{
  "d_model": 160,
  "head_dim": 64,
  "d_mlp": 448,
  "vocab_size": 32768,
  "activation": "swiglu",
  "norm": "rmsnorm",
  "norm_eps": 1e-05,
  "tie_embeddings": false,
  "init": "normal",
  "init_std_down": 0.0039,
  "lr_mult_down": 0.7,
  "schedule": "cos",
  "train_tokens": 199900000,
  "steps": 6101,
  "dataset": "wikipedia_en"
}
MLP neurons of a small language model. Each row is named by its layer, matrix (gate and up: input weights; down: output weights) and neuron, and shows model dimensions 16-143. Each number is 50 + 15 x the weight over its row's rms, rounded and kept within 0 to 99. A neuron's up and down rows have the sign that makes its largest values positive.
After each neuron's rows, "fires after" lists the tokens most often just before its 100 highest values on Wikipedia text that the model never trained on. A number after a token or word is its count.

L9.gate411:42 45 43 40 59 25 58 34 56 31 47 41 64 19 73 47 58 55 56 35 53 53 39 43 54 48 56 35 50 75 72 45 38 50 45 29 62 35 37 36 42 85 59 52 39 10 52 35 45 58 41 55 44 47 51 46 35 19 59 43 42 15 46 37 14 70 54 44 56 62 62 62 27 48 33 64 21 58 61 80 51 63 61 44 21 28 54 51 21 44 31 41 54 27 55 61 63 79 43 67 66 61 46 59 32 55 49 59 59 62 62 73 50 25 43 53 62 79 37 65 78 59 46 57 35 46 56 41
L9.up411:56 59 34 32 74 44 60 54 47 40 53 35 62 58 65 72 46 46 42 47 37 82 55 63 27 99 56 61 60 56 57 67 52 56 41 69 23 34 17 45 26 61 52 73 41 28 48 51 50 35 55 56 54 38 73 58 26 46 52 46 58 53 57 44 49 35 50 68 47 54 48 46 35 39 56 30 32 32 64 50 33 62 69 45 12 55 57 48 29 25 69 32 45 78 46 54 36 60 52 50 45 29 45 29 35 54 58 46 60 66 54 41 71 39 50 40 31 38 39 69 43 57 52 28 58 51 52 31
L9.down411:67 68 57 15 46 53 24 51 64 32 50 16 47 53 41 43 43 34 40 66 23 39 45 54 55 66 53 49 47 66 71 56 45 27 20 58 38 33 24 29 67 71 42 46 92 51 63 36 22 81 55 42 44 66 57 55 26 43 42 45 64 25 70 50 33 45 73 32 47 42 63 52 37 46 56 57 68 46 50 52 41 47 85 17 59 48 39 70 39 56 54 84 36 43 74 60 56 87 34 59 60 45 57 50 59 54 49 72 69 64 29 69 35 28 37 50 73 65 43 35 34 31 41 43 68 56 48 34
fires after: "\n" 25, " was" 10, " an" 9, "-" 8, ")," 6

L8.gate401:33 46 27 55 65 52 43 64 66 47 45 43 55 37 48 47 52 69 51 59 58 57 14 51 46 57 73 35 47 43 33 67 53 31 62 32 47 58 68 49 27 37 38 46 76 32 23 56 62 47 87 56 59 57 64 45 35 54 76 50 61 64 51 75 55 42 45 57 56 28 50 10 55 38 52 32 22 30 61 43 49 62 34 41 73 46 72 47 57 58 49 53 57 12 54 33 23 80 54 59 49 29 77 45 46 19 49 45 63 65 55 46 49 59 64 56 55 54 40 28 55 65 53 55 32 55 26 65
L8.up401:48 37 36 48 40 71 61 42 28 35 87 46 51 42 52 41 49 58 59 41 44 41 49 44 48 48 58 42 69 41 28 40 51 43 43 58 55 36 56 47 37 73 12 70 60 24 35 50 27 27 62 49 27 44 63 70 64 56 39 77 69 65 36 52 40 73 51 53 56 42 33 53 56 47 40 64 31 74 68 76 33 50 15 54 55 40 58 38 64 44 65 46 44 40 25 48 41 66 78 41 50 42 52 49 32 47 30 44 48 38 46 29 66 43 70 59 37 30 36 58 54 23 11 49 25 68 43 33
L8.down401:30 06 50 38 58 50 53 61 60 45 66 29 40 24 54 39 58 47 42 43 20 46 64 68 53 77 30 55 65 56 46 44 53 42 66 55 26 66 31 37 29 67 73 40 84 23 35 32 47 70 31 19 60 50 44 68 41 54 36 58 46 36 32 55 53 41 45 48 41 44 46 48 31 52 34 62 57 77 72 47 56 61 78 34 14 55 30 69 46 38 41 54 52 98 40 36 49 29 43 28 67 52 57 58 39 45 52 63 46 35 44 57 41 54 28 37 67 55 39 61 68 32 59 23 39 55 45 38
fires after: " is" 33, " /" 19, "," 13, ")" 5

L10.gate311:57 79 46 53 67 43 80 75 42 45 51 59 58 55 52 46 41 53 51 45 57 67 35 58 51 70 45 50 52 44 44 31 43 42 26 59 48 38 56 27 64 41 61 49 51 40 47 65 41 66 45 60 39 28 66 57 50 74 43 55 20 51 52 36 52 37 40 61 49 25 42 30 64 25 66 67 26 58 73 68 50 73 43 43 58 48 71 44 32 67 56 43 36 69 45 62 72 47 59 79 04 59 61 59 17 84 25 31 55 77 29 66 38 50 39 56 70 66 65 21 58 67 54 37 34 41 55 58
L10.up311:32 66 99 55 35 53 31 56 47 58 74 41 52 33 45 57 26 46 25 64 65 53 65 52 42 64 48 52 40 51 82 58 94 43 54 70 59 44 50 59 60 28 66 66 67 36 37 70 35 71 39 46 37 39 48 37 44 56 44 60 62 45 57 57 60 46 34 46 43 59 42 60 47 58 56 27 49 34 99 51 54 48 35 61 75 62 61 61 76 51 45 76 43 37 51 50 39 57 54 54 53 40 55 49 59 67 27 46 40 62 50 52 46 60 55 78 46 73 19 39 48 50 35 46 45 50 30 61
L10.down311:44 55 37 42 50 11 53 76 79 62 42 64 65 44 59 99 41 53 85 61 69 63 36 40 38 63 41 50 41 46 63 37 65 70 49 43 57 46 96 51 51 68 38 50 37 20 59 39 41 30 51 64 58 57 23 62 38 58 29 62 39 65 37 27 63 55 55 53 55 26 57 20 43 78 77 54 18 43 54 36 70 50 52 47 54 68 59 59 60 14 40 45 34 24 35 40 50 51 71 35 56 35 71 40 57 46 59 41 39 55 28 51 45 67 46 49 52 23 48 51 53 33 34 50 28 46 43 41
fires after: " as" 42, " became" 7, " made" 5

L9.gate184:36 14 43 49 45 46 60 55 51 33 67 56 72 48 23 46 60 57 69 19 41 30 38 64 49 34 52 62 47 28 69 59 32 29 53 45 61 54 51 55 37 59 27 85 55 48 48 20 35 23 36 44 52 37 49 25 30 28 59 76 43 50 57 27 38 56 48 51 41 47 34 27 38 69 47 61 47 56 54 49 53 57 09 43 57 26 79 49 31 30 38 49 22 12 51 53 61 30 47 61 45 31 61 39 46 73 34 48 49 38 37 58 64 67 45 11 42 48 67 21 66 51 52 45 46 22 48 65
L9.up184:43 50 59 53 39 63 40 47 34 61 82 55 55 20 31 48 61 63 47 62 46 46 36 50 42 36 65 40 17 40 77 71 52 77 46 57 51 67 66 38 60 44 62 65 39 43 32 45 72 53 69 71 31 43 25 49 29 38 55 45 35 53 47 63 76 43 39 64 58 54 37 22 61 34 76 34 24 25 57 52 80 92 53 44 56 42 47 67 73 66 34 42 35 20 65 49 73 42 71 44 40 59 51 62 43 41 47 59 52 62 34 43 71 60 49 57 60 47 66 56 52 58 35 26 42 82 26 22
L9.down184:75 71 41 35 45 39 43 60 55 59 40 32 66 63 36 46 52 45 49 71 27 38 51 66 41 38 52 63 45 57 69 43 46 24 26 78 54 53 67 69 48 45 57 37 51 54 30 46 66 69 58 74 51 67 45 41 39 48 64 50 42 51 43 55 44 69 13 51 42 89 49 45 76 41 69 60 61 62 53 73 65 42 51 50 50 45 42 26 74 42 53 56 39 68 53 37 60 52 31 47 35 76 70 33 51 80 32 58 34 35 25 63 39 88 50 42 58 33 60 35 56 24 64 68 48 84 42 27
fires after: " has" 21, " is" 8, " had" 6, " have" 6, " became" 6, " was" 6

L11.gate424:49 22 84 82 47 62 64 28 37 47 26 39 57 22 53 33 62 36 46 46 38 65 46 41 42 21 57 22 71 71 34 69 38 84 46 42 56 65 44 48 90 31 23 32 44 40 57 30 71 46 93 68 50 65 49 49 57 21 61 38 46 46 31 58 46 48 71 52 54 65 30 59 34 36 61 23 56 30 43 73 36 53 29 46 61 34 39 57 38 50 58 46 38 44 49 38 44 74 55 49 66 53 64 48 62 52 33 58 61 55 66 63 47 35 38 45 43 30 47 59 44 50 47 57 53 54 66 58
L11.up424:45 24 57 49 46 50 73 51 68 67 60 59 39 66 68 46 64 68 76 30 60 42 39 36 49 52 32 73 76 41 74 33 49 56 52 55 36 47 41 65 58 68 53 53 55 23 47 49 40 06 44 74 43 44 69 53 49 32 59 47 40 52 32 58 23 33 34 43 46 67 52 50 33 85 54 66 53 53 66 47 66 82 42 41 14 45 53 53 56 54 31 46 81 40 53 56 50 45 44 54 57 17 61 59 27 59 56 35 68 60 41 66 64 38 40 81 41 60 28 66 39 48 30 48 61 44 39 62
L11.down424:44 77 32 36 51 59 36 64 32 60 52 20 59 52 51 41 53 44 58 47 32 36 62 57 67 83 70 42 22 59 52 61 59 74 44 65 40 26 33 32 19 40 67 50 29 63 81 47 41 62 24 48 50 51 73 58 38 71 48 64 65 65 64 37 61 42 44 61 78 53 53 29 82 33 40 43 63 65 64 49 29 30 79 64 61 56 37 59 61 54 63 56 39 56 53 61 77 37 84 35 38 67 43 68 74 37 60 51 37 41 70 47 52 38 51 50 78 58 68 62 70 55 74 73 60 65 45 42
fires after: "\n" 38, "," 27

L9.gate160:49 29 25 35 58 45 73 34 48 35 58 36 41 70 26 57 69 66 56 41 53 44 83 68 34 66 58 37 63 61 30 47 33 34 46 35 46 61 42 48 51 24 19 73 55 46 39 64 59 31 45 44 55 79 22 67 26 40 48 40 64 75 54 83 42 53 37 57 52 28 32 32 46 71 54 42 33 39 39 81 45 55 66 56 46 53 27 67 64 39 49 34 41 43 84 60 44 52 52 52 64 57 20 42 56 52 74 55 30 27 35 35 63 55 53 57 61 52 79 50 38 81 65 51 44 37 55 54
L9.up160:43 46 79 28 40 60 44 20 39 92 54 40 33 24 63 53 50 24 65 57 65 40 50 34 45 59 68 64 56 32 35 53 31 46 37 62 37 50 49 62 54 71 30 71 49 49 37 56 50 65 67 62 66 76 51 43 42 65 26 44 24 45 26 70 67 39 64 67 58 20 25 70 34 50 70 48 69 47 56 53 61 54 46 25 72 36 56 57 43 34 61 56 72 32 60 46 18 53 42 39 65 53 24 52 35 67 69 35 32 21 50 44 46 55 89 32 60 58 40 33 52 36 47 57 61 68 60 43
L9.down160:46 46 58 62 56 34 37 52 54 38 35 50 50 45 70 68 46 57 64 64 38 37 34 08 32 36 58 56 94 62 44 76 38 41 28 44 59 75 73 47 51 68 79 81 55 52 20 75 51 40 50 32 78 42 49 38 68 47 43 35 30 55 52 44 61 63 60 63 60 50 47 60 54 30 44 53 85 36 60 66 53 66 36 50 39 42 28 26 35 57 60 77 51 20 35 60 52 38 50 59 59 63 86 61 34 61 40 29 50 41 32 43 52 58 18 59 67 71 06 35 40 39 57 62 36 54 46 39
fires after: " a" 30, " the" 18, " an" 11, "\n" 5

L11.gate167:49 38 45 82 53 31 55 55 35 35 42 35 73 38 46 56 34 55 53 20 31 57 30 50 41 58 23 26 65 47 44 32 63 42 53 36 36 41 69 34 23 50 62 67 46 43 31 44 38 41 32 60 59 41 49 63 55 74 53 65 40 65 14 59 59 40 35 35 29 48 49 34 66 55 66 45 22 57 70 45 78 80 46 47 28 30 62 58 45 50 66 59 55 28 61 39 48 39 58 65 27 38 42 51 14 51 68 46 42 68 44 33 65 72 49 44 63 60 67 67 42 30 39 33 41 48 45 74
L11.up167:51 51 71 60 53 50 36 57 81 62 44 31 71 46 37 75 52 61 67 45 46 31 31 50 47 68 34 68 43 58 64 78 89 33 70 56 60 10 75 35 67 35 55 63 47 42 76 56 55 45 31 42 58 51 32 38 56 77 44 48 34 56 70 60 48 32 51 48 47 69 44 26 51 77 69 56 29 27 57 29 66 83 44 53 47 61 46 64 82 53 54 70 48 37 46 66 38 51 76 41 69 44 36 53 33 67 48 53 60 50 50 45 44 49 68 38 33 47 52 53 41 41 41 52 49 42 38 60
L11.down167:24 54 36 30 35 54 46 38 66 50 33 74 21 46 55 87 25 63 61 59 64 41 60 46 70 35 59 59 63 58 73 70 31 41 46 46 57 38 47 58 53 64 58 76 48 16 65 60 51 56 70 36 56 55 54 40 34 61 55 52 39 40 51 38 47 63 58 63 55 35 63 67 43 62 37 61 56 43 39 59 44 48 42 14 48 81 53 63 36 73 56 49 49 46 42 47 75 35 27 62 85 84 68 24 50 71 48 50 47 28 45 27 40 46 66 63 56 39 35 37 29 18 45 58 26 69 56 14
fires after: " was" 32, " the" 8, " became" 8, " as" 6, " also" 5

L4.gate218:36 53 44 60 38 40 75 30 23 44 62 50 42 51 39 32 68 60 40 50 62 47 57 69 13 67 33 49 50 41 22 54 50 49 36 31 41 35 69 64 45 65 58 44 58 54 48 47 49 53 71 46 33 45 73 46 39 55 48 50 32 63 41 44 36 71 64 50 55 47 25 24 32 30 82 42 27 49 54 37 39 56 73 47 46 42 44 63 33 67 33 13 37 21 72 53 73 79 59 62 85 16 68 37 28 47 55 61 32 67 32 28 53 60 64 49 66 40 47 32 33 88 31 65 51 63 43 64
L4.up218:60 50 65 45 54 39 53 39 74 59 54 51 49 55 58 46 91 39 58 35 51 60 51 53 56 64 56 79 67 40 69 67 33 65 55 56 40 48 57 36 14 79 74 52 70 41 44 28 25 43 31 57 22 32 39 29 56 45 62 46 46 31 37 67 66 56 41 62 61 34 56 60 38 52 25 41 60 46 47 36 56 47 57 47 40 52 29 80 48 62 44 29 37 40 86 68 63 22 06 39 23 57 47 28 57 49 80 31 51 69 79 38 58 35 67 57 65 52 52 37 55 48 38 58 46 51 42 48
L4.down218:50 45 54 35 67 56 54 45 61 48 39 60 38 53 50 28 51 55 37 33 31 60 81 34 36 57 54 76 37 38 55 40 29 44 33 51 80 39 52 39 29 36 22 23 43 40 72 39 33 32 34 44 45 33 22 60 52 55 38 69 29 31 38 56 48 66 36 58 39 45 57 43 50 51 44 38 69 72 38 69 37 43 54 55 53 48 53 51 80 40 54 78 57 34 40 47 56 24 52 36 15 57 57 43 74 43 55 61 26 35 54 40 58 37 40 39 67 26 46 38 83 75 44 55 38 47 37 43
fires after: "\n" 100

L3.gate175:50 61 59 51 41 26 50 57 37 27 53 44 46 32 54 29 51 39 39 41 40 62 65 54 25 65 23 37 55 48 80 26 44 61 14 53 31 59 63 43 49 61 41 51 16 33 38 46 19 54 63 53 55 44 46 48 52 47 47 53 43 37 51 60 55 61 26 38 35 62 27 53 59 76 52 54 40 36 27 32 33 46 44 74 62 62 62 69 55 61 43 31 07 50 59 39 40 42 38 15 61 63 48 47 85 26 52 24 61 30 20 57 40 50 62 35 37 48 52 47 74 21 45 50 35 30 55 30
L3.up175:29 40 52 23 28 34 62 64 48 73 50 20 33 51 34 29 37 44 55 57 49 42 59 48 86 32 27 38 15 65 70 66 64 85 53 68 53 44 48 30 44 50 47 44 68 47 58 43 34 23 41 31 37 47 55 59 39 42 57 62 56 51 47 32 33 59 37 65 40 58 46 85 63 70 43 48 27 56 35 54 38 35 26 54 27 13 62 60 35 53 53 47 51 56 39 41 37 37 52 64 31 55 40 54 50 43 54 38 48 46 41 63 61 50 77 33 67 37 54 55 55 39 58 38 55 29 62 39
L3.down175:40 75 31 40 54 28 34 49 44 24 69 75 80 28 49 37 39 46 59 41 37 37 52 33 52 54 44 54 87 30 38 26 55 36 36 52 22 49 51 54 24 49 51 68 30 26 40 80 49 53 52 56 53 52 61 54 64 57 24 47 61 63 33 88 61 41 31 55 67 82 24 48 60 55 57 54 53 37 69 44 31 67 59 70 49 65 71 28 52 70 42 55 26 67 71 48 50 65 49 33 57 59 63 47 62 41 50 44 71 39 58 57 41 20 40 42 32 44 71 20 31 43 23 58 30 28 38 50
fires after: " (" 55, " \"" 26, "-" 7, "—" 5

L3.gate145:22 42 72 48 82 12 75 42 27 54 59 64 55 55 33 68 66 40 19 27 42 54 52 38 46 62 33 44 38 39 33 64 40 74 53 28 42 30 77 60 53 68 67 18 55 52 30 66 57 60 12 33 62 75 41 60 45 52 39 35 48 76 27 39 36 66 56 53 29 58 37 57 78 52 45 43 48 37 32 47 65 52 59 59 61 45 74 47 30 60 34 32 59 51 63 48 69 49 29 48 49 55 56 58 53 45 38 57 60 34 51 50 39 59 66 54 39 37 39 15 76 25 32 49 38 65 43 39
L3.up145:33 40 67 31 43 48 77 67 46 70 62 58 69 34 55 38 37 38 50 43 62 27 57 22 89 49 65 36 45 61 43 47 62 82 61 54 36 63 44 69 69 50 51 42 65 34 59 29 33 44 63 56 16 65 55 30 69 34 45 52 42 45 57 74 56 55 26 39 64 38 52 56 52 65 20 67 29 60 34 68 13 46 56 61 21 46 47 78 42 39 53 55 34 79 45 63 49 18 65 73 43 55 50 67 34 45 20 38 52 39 41 36 41 33 56 45 74 43 42 56 45 43 55 40 40 42 60 38
L3.down145:51 56 60 55 24 54 50 53 57 72 71 28 31 50 91 33 35 56 67 65 53 34 48 39 66 44 50 33 89 54 69 47 55 49 55 61 58 65 21 71 36 61 34 61 48 67 74 44 31 23 76 57 13 56 50 52 46 50 53 54 69 36 44 61 54 47 30 78 63 28 75 71 50 66 41 37 50 76 46 37 44 33 20 64 32 64 41 40 31 32 62 64 47 62 40 51 50 46 43 51 55 61 47 59 57 46 49 38 61 42 51 58 73 45 41 44 63 59 58 52 46 46 62 14 30 46 60 52
fires after: " (" 49, " \"" 36, "-" 6

L9.gate20:26 61 47 37 51 28 59 32 69 71 52 40 59 40 43 36 29 67 49 13 56 39 59 51 22 52 19 54 51 46 25 39 43 69 58 43 21 47 62 65 06 67 29 59 76 26 55 46 31 36 45 41 57 44 56 33 32 49 21 40 56 49 54 82 45 59 35 58 41 31 53 32 25 66 52 55 43 67 48 40 41 65 64 31 42 53 52 55 38 36 48 52 60 11 52 53 66 50 56 41 44 51 64 43 40 23 64 28 56 36 28 30 55 63 68 54 47 44 35 10 61 62 60 56 15 38 50 38
L9.up20:71 59 42 22 32 50 41 35 28 44 47 52 55 48 46 62 41 75 72 35 56 38 36 42 37 43 60 57 44 15 31 53 61 16 38 37 57 62 63 24 54 34 54 55 46 06 40 53 50 25 46 55 31 59 40 71 55 69 43 46 56 60 50 47 50 28 64 63 38 51 68 40 48 47 35 41 41 47 75 72 54 56 33 60 41 21 37 64 55 57 27 42 37 09 32 63 33 61 62 66 49 33 25 37 70 56 51 33 49 29 61 14 72 26 50 64 78 82 53 38 61 44 45 45 22 42 37 28
L9.down20:49 58 31 11 88 43 58 47 37 37 45 53 48 22 53 78 99 65 50 40 59 70 55 31 47 39 71 32 48 74 38 77 20 47 56 43 33 52 53 38 58 45 55 53 34 45 34 46 63 31 63 27 68 67 46 67 46 53 67 35 40 42 43 36 40 21 51 62 51 67 34 30 42 37 41 51 30 45 44 56 47 65 61 54 68 38 71 64 58 23 65 66 58 37 66 69 57 48 53 57 60 51 57 33 33 24 22 68 53 49 56 63 39 53 30 65 48 33 45 42 33 52 33 33 49 65 69 33
fires after: " is" 29, "\n" 15, " an" 7, " a" 7, " was" 5, ")" 5

L11.gate398:45 60 74 34 48 39 48 49 71 58 63 39 40 36 43 58 36 30 44 34 81 65 45 24 44 55 49 51 46 62 47 65 45 76 52 53 45 58 52 76 61 65 54 52 66 34 26 48 39 28 61 63 64 30 65 58 55 66 46 33 57 40 55 72 51 70 55 50 37 67 68 49 69 79 43 34 49 66 45 47 29 97 44 31 40 59 37 42 50 36 43 59 64 53 44 52 44 54 65 62 47 51 71 44 51 22 28 33 66 60 50 50 10 35 44 24 70 91 32 44 20 35 33 44 52 37 48 65
L11.up398:43 80 52 34 49 17 60 58 65 43 55 64 44 44 65 36 40 22 39 54 49 31 45 43 30 57 36 57 58 34 80 28 38 31 45 40 32 51 58 46 52 59 61 60 40 30 58 45 48 30 34 58 77 72 57 43 49 46 43 30 46 38 62 76 51 48 54 51 39 36 65 59 37 61 38 84 53 36 27 58 50 32 46 65 18 53 48 64 38 51 23 33 62 26 64 48 49 66 70 55 59 48 56 30 64 61 14 44 65 41 74 59 04 59 31 35 21 67 07 35 57 37 24 64 52 53 26 61
L11.down398:47 45 36 23 45 43 33 11 33 64 49 82 29 46 42 53 50 57 47 55 43 71 57 64 77 43 55 62 24 53 46 63 45 56 19 86 66 43 36 73 39 80 56 58 26 46 45 40 51 63 50 30 33 69 51 60 48 59 51 50 36 64 49 61 44 24 42 65 60 51 29 38 43 50 51 38 69 42 81 42 38 60 40 39 64 71 22 55 35 59 60 71 29 47 39 51 38 40 66 54 43 49 49 47 28 46 66 57 52 29 23 45 44 75 64 44 79 32 68 47 52 53 49 60 17 50 62 45
fires after: "\n" 39, " daughter" 5, " married" 4, " son" 4

L4.gate292:60 44 48 34 52 38 68 43 57 66 64 41 39 27 12 39 64 47 37 52 54 56 26 37 53 67 69 76 66 56 52 45 37 61 67 42 62 62 71 41 31 63 63 51 40 35 70 75 33 57 47 47 67 75 49 62 19 55 37 56 30 44 30 59 73 70 12 55 46 47 36 51 53 78 51 51 42 48 56 37 45 61 63 60 49 52 43 53 61 77 20 31 58 34 31 71 46 46 90 45 38 29 28 65 50 27 68 45 51 54 42 42 41 55 47 25 36 43 32 41 66 68 81 50 52 41 42 32
L4.up292:56 44 62 64 40 44 74 53 40 79 52 40 26 49 52 49 58 51 40 30 56 20 77 54 25 49 28 55 48 60 32 42 42 56 42 47 37 57 80 54 33 68 44 61 12 35 69 67 24 32 46 57 37 50 38 79 59 60 46 53 28 47 46 51 64 72 28 68 68 76 51 57 29 74 47 46 40 63 23 27 51 30 56 84 42 43 67 67 32 72 17 64 30 45 39 58 53 56 65 43 47 26 54 50 46 38 41 55 48 35 66 40 41 42 55 29 56 42 59 43 51 48 72 57 31 63 51 32
L4.down292:34 66 36 60 56 52 53 45 51 52 32 65 48 58 59 40 24 45 64 63 39 47 42 37 38 39 46 55 55 34 39 60 50 44 61 34 56 30 71 33 60 68 59 55 36 30 42 55 58 34 22 20 41 66 14 31 27 64 65 54 61 43 42 74 54 58 59 67 68 49 43 34 81 55 37 44 52 53 54 27 27 27 79 46 44 63 80 64 39 51 61 51 62 66 63 22 51 67 49 40 39 91 78 30 48 35 17 53 53 60 50 73 56 27 58 68 50 59 62 31 39 40 35 61 68 56 35 42
fires after: " |" 36, "\n" 16, " (" 12, "-" 9, "|" 9

L9.gate63:44 49 29 39 64 43 34 58 44 34 44 71 33 42 59 61 48 53 77 11 78 67 49 58 53 17 42 60 45 59 48 54 50 38 61 30 57 36 58 46 63 42 53 72 42 26 53 77 41 29 71 72 45 66 58 63 57 35 66 54 39 42 43 67 53 56 40 75 34 42 57 36 49 62 42 62 38 59 32 51 48 69 59 64 54 53 76 52 48 18 19 25 52 39 20 52 52 53 46 42 50 73 55 31 44 46 21 18 42 69 33 68 28 86 76 48 67 34 33 25 45 71 56 48 35 23 25 64
L9.up63:44 50 51 38 32 27 78 46 42 39 41 43 47 38 67 53 45 30 73 47 57 50 31 51 52 68 18 28 65 62 51 46 87 66 54 45 47 18 51 68 45 62 49 59 61 24 52 39 44 40 35 28 39 40 63 29 41 43 44 76 31 74 59 55 45 59 17 43 49 42 52 65 34 25 33 37 27 37 53 77 36 85 33 53 24 57 31 75 48 38 42 24 77 63 44 38 34 68 56 33 48 18 27 30 48 49 47 47 52 53 57 50 51 48 45 44 21 49 11 20 53 36 41 46 41 41 58 60
L9.down63:52 39 36 45 43 40 54 60 60 49 22 79 47 40 47 61 75 64 61 27 60 39 48 50 69 43 53 58 42 36 62 60 30 41 57 33 17 46 53 37 30 60 73 65 52 26 39 31 54 57 50 21 61 69 64 14 53 54 60 41 15 22 35 61 61 46 46 75 59 40 34 35 45 74 62 71 36 25 46 61 51 75 46 60 83 60 65 59 32 33 40 31 37 30 47 43 36 34 61 58 43 60 55 43 76 33 29 69 63 69 63 43 35 45 61 35 52 26 50 81 49 85 54 55 40 51 26 57
fires after: " as" 27, " became" 11, " is" 9, " was" 6, " and" 6, " also" 5

L10.gate395:16 39 19 61 35 51 61 15 69 69 60 43 45 59 71 28 37 69 76 39 45 39 54 72 60 67 36 59 62 41 62 53 69 50 33 55 72 44 28 44 56 51 68 63 59 49 53 49 72 34 56 58 53 66 51 64 44 26 60 48 26 75 21 47 55 58 26 51 31 39 35 42 77 56 51 48 33 47 70 50 52 66 53 53 66 32 34 62 64 52 56 44 62 19 44 61 55 66 60 59 41 48 49 13 34 61 51 43 50 34 30 44 58 45 39 83 55 60 60 39 51 65 48 45 34 67 31 90
L10.up395:38 32 43 44 42 53 58 51 36 71 44 79 22 70 50 34 48 38 81 43 54 42 32 59 66 69 54 24 39 33 34 57 92 42 63 31 33 55 53 18 37 58 55 56 60 56 52 43 44 29 55 77 63 66 51 51 87 48 45 84 54 67 44 70 68 47 46 58 63 27 29 43 65 58 38 63 34 29 77 34 40 59 59 45 42 39 61 37 44 39 53 70 51 47 57 50 26 67 43 72 29 50 46 39 38 63 69 67 48 75 54 26 24 28 32 60 62 45 45 42 41 39 30 26 32 42 47 56
L10.down395:39 45 61 61 42 57 49 45 32 54 51 75 51 52 47 50 57 46 65 43 38 52 47 41 35 54 71 65 39 70 74 53 79 53 34 86 46 41 65 30 57 67 61 64 73 26 25 54 76 71 39 34 57 58 47 59 25 42 53 55 46 21 34 52 60 35 49 47 70 29 74 00 80 54 43 63 66 65 64 59 60 65 34 49 63 55 56 52 70 37 82 39 48 38 66 57 46 78 49 70 59 11 40 31 41 44 43 37 49 79 65 45 23 38 53 47 43 40 62 41 55 28 41 25 48 62 21 48
fires after: " was" 20, " is" 14, " became" 14, " the" 7, " as" 5

L4.gate230:46 41 90 35 42 41 77 36 67 77 44 52 60 71 38 29 38 39 55 45 35 46 27 38 36 81 33 44 48 42 52 70 39 66 59 59 65 29 61 60 69 63 37 46 38 88 45 64 36 37 49 47 52 41 54 74 61 48 42 30 59 45 31 63 38 61 97 63 36 60 66 29 38 46 52 36 42 51 34 57 58 60 57 61 33 55 49 64 25 74 41 62 43 36 52 31 68 59 36 54 32 57 36 62 65 61 58 32 61 52 41 21 46 45 57 32 61 68 43 45 55 52 43 48 51 23 57 40
L4.up230:54 44 57 44 18 54 46 57 67 65 33 34 67 27 38 30 60 32 76 31 58 44 48 41 14 63 32 49 61 34 34 52 61 70 53 63 51 45 34 62 33 53 54 59 52 19 46 48 51 51 40 41 35 44 61 72 81 62 52 21 73 35 31 45 53 24 54 52 51 46 63 75 44 70 55 42 63 29 47 59 65 90 65 29 51 64 77 35 49 51 17 52 50 65 57 28 61 65 29 52 33 22 50 56 38 68 51 46 57 57 27 34 34 42 36 31 42 56 42 31 52 31 38 40 52 23 22 63
L4.down230:48 47 61 49 39 40 76 44 64 61 43 34 44 39 18 50 70 31 52 42 67 50 53 50 12 54 64 36 56 71 50 43 48 34 54 45 58 46 43 36 50 53 47 29 65 24 82 47 39 48 28 46 27 45 49 45 71 88 52 43 56 57 49 45 42 38 66 43 39 29 63 58 49 67 41 36 67 52 36 83 68 74 69 43 41 52 73 62 71 42 63 52 58 44 62 44 53 43 53 44 52 37 57 64 24 73 32 41 80 72 62 18 40 33 31 53 60 60 43 60 65 09 38 43 57 15 27 39
fires after: "\n" 98

L4.gate416:38 15 71 18 55 24 55 51 58 58 65 26 42 46 43 68 64 53 45 44 44 34 44 60 58 59 53 13 68 47 38 54 53 93 55 55 41 64 70 53 57 52 41 36 44 81 43 32 58 57 56 66 56 66 47 50 60 36 33 49 45 56 52 55 43 39 30 31 39 10 54 58 67 69 72 44 32 53 29 42 53 50 40 81 57 36 62 56 51 48 37 53 27 38 58 60 42 51 67 28 39 61 64 59 37 62 41 37 63 31 08 35 32 24 48 44 44 47 46 41 84 02 72 38 48 44 57 40
L4.up416:40 13 47 38 26 35 68 66 40 52 75 50 39 27 62 52 52 45 43 44 44 42 40 44 59 47 39 29 39 44 52 63 82 93 56 26 40 65 52 61 57 58 36 47 46 59 55 41 52 48 44 43 38 60 76 50 53 28 48 48 59 53 56 61 36 32 32 57 30 52 58 49 61 78 54 40 54 59 21 61 41 51 31 63 38 40 61 82 52 49 35 40 40 38 34 45 38 60 57 59 42 61 56 86 45 35 59 20 78 43 36 35 55 33 57 38 55 47 38 12 72 31 82 33 26 49 51 18
L4.down416:53 62 40 26 65 65 32 67 72 21 51 42 55 34 38 56 55 60 63 67 86 51 30 49 54 50 65 61 85 61 59 59 59 67 45 64 50 42 76 59 58 66 63 49 57 59 69 63 68 37 56 76 51 53 52 55 48 67 52 86 37 68 28 65 60 43 73 52 81 22 42 58 74 76 70 45 42 50 43 38 45 53 20 48 65 42 51 51 77 66 33 60 46 40 52 63 49 59 30 56 52 62 32 52 48 75 29 55 62 71 44 81 43 19 40 45 52 49 51 44 56 66 65 41 27 55 31 52
fires after: " (" 31, "\n" 26, " \"" 18, "." 11, "—" 5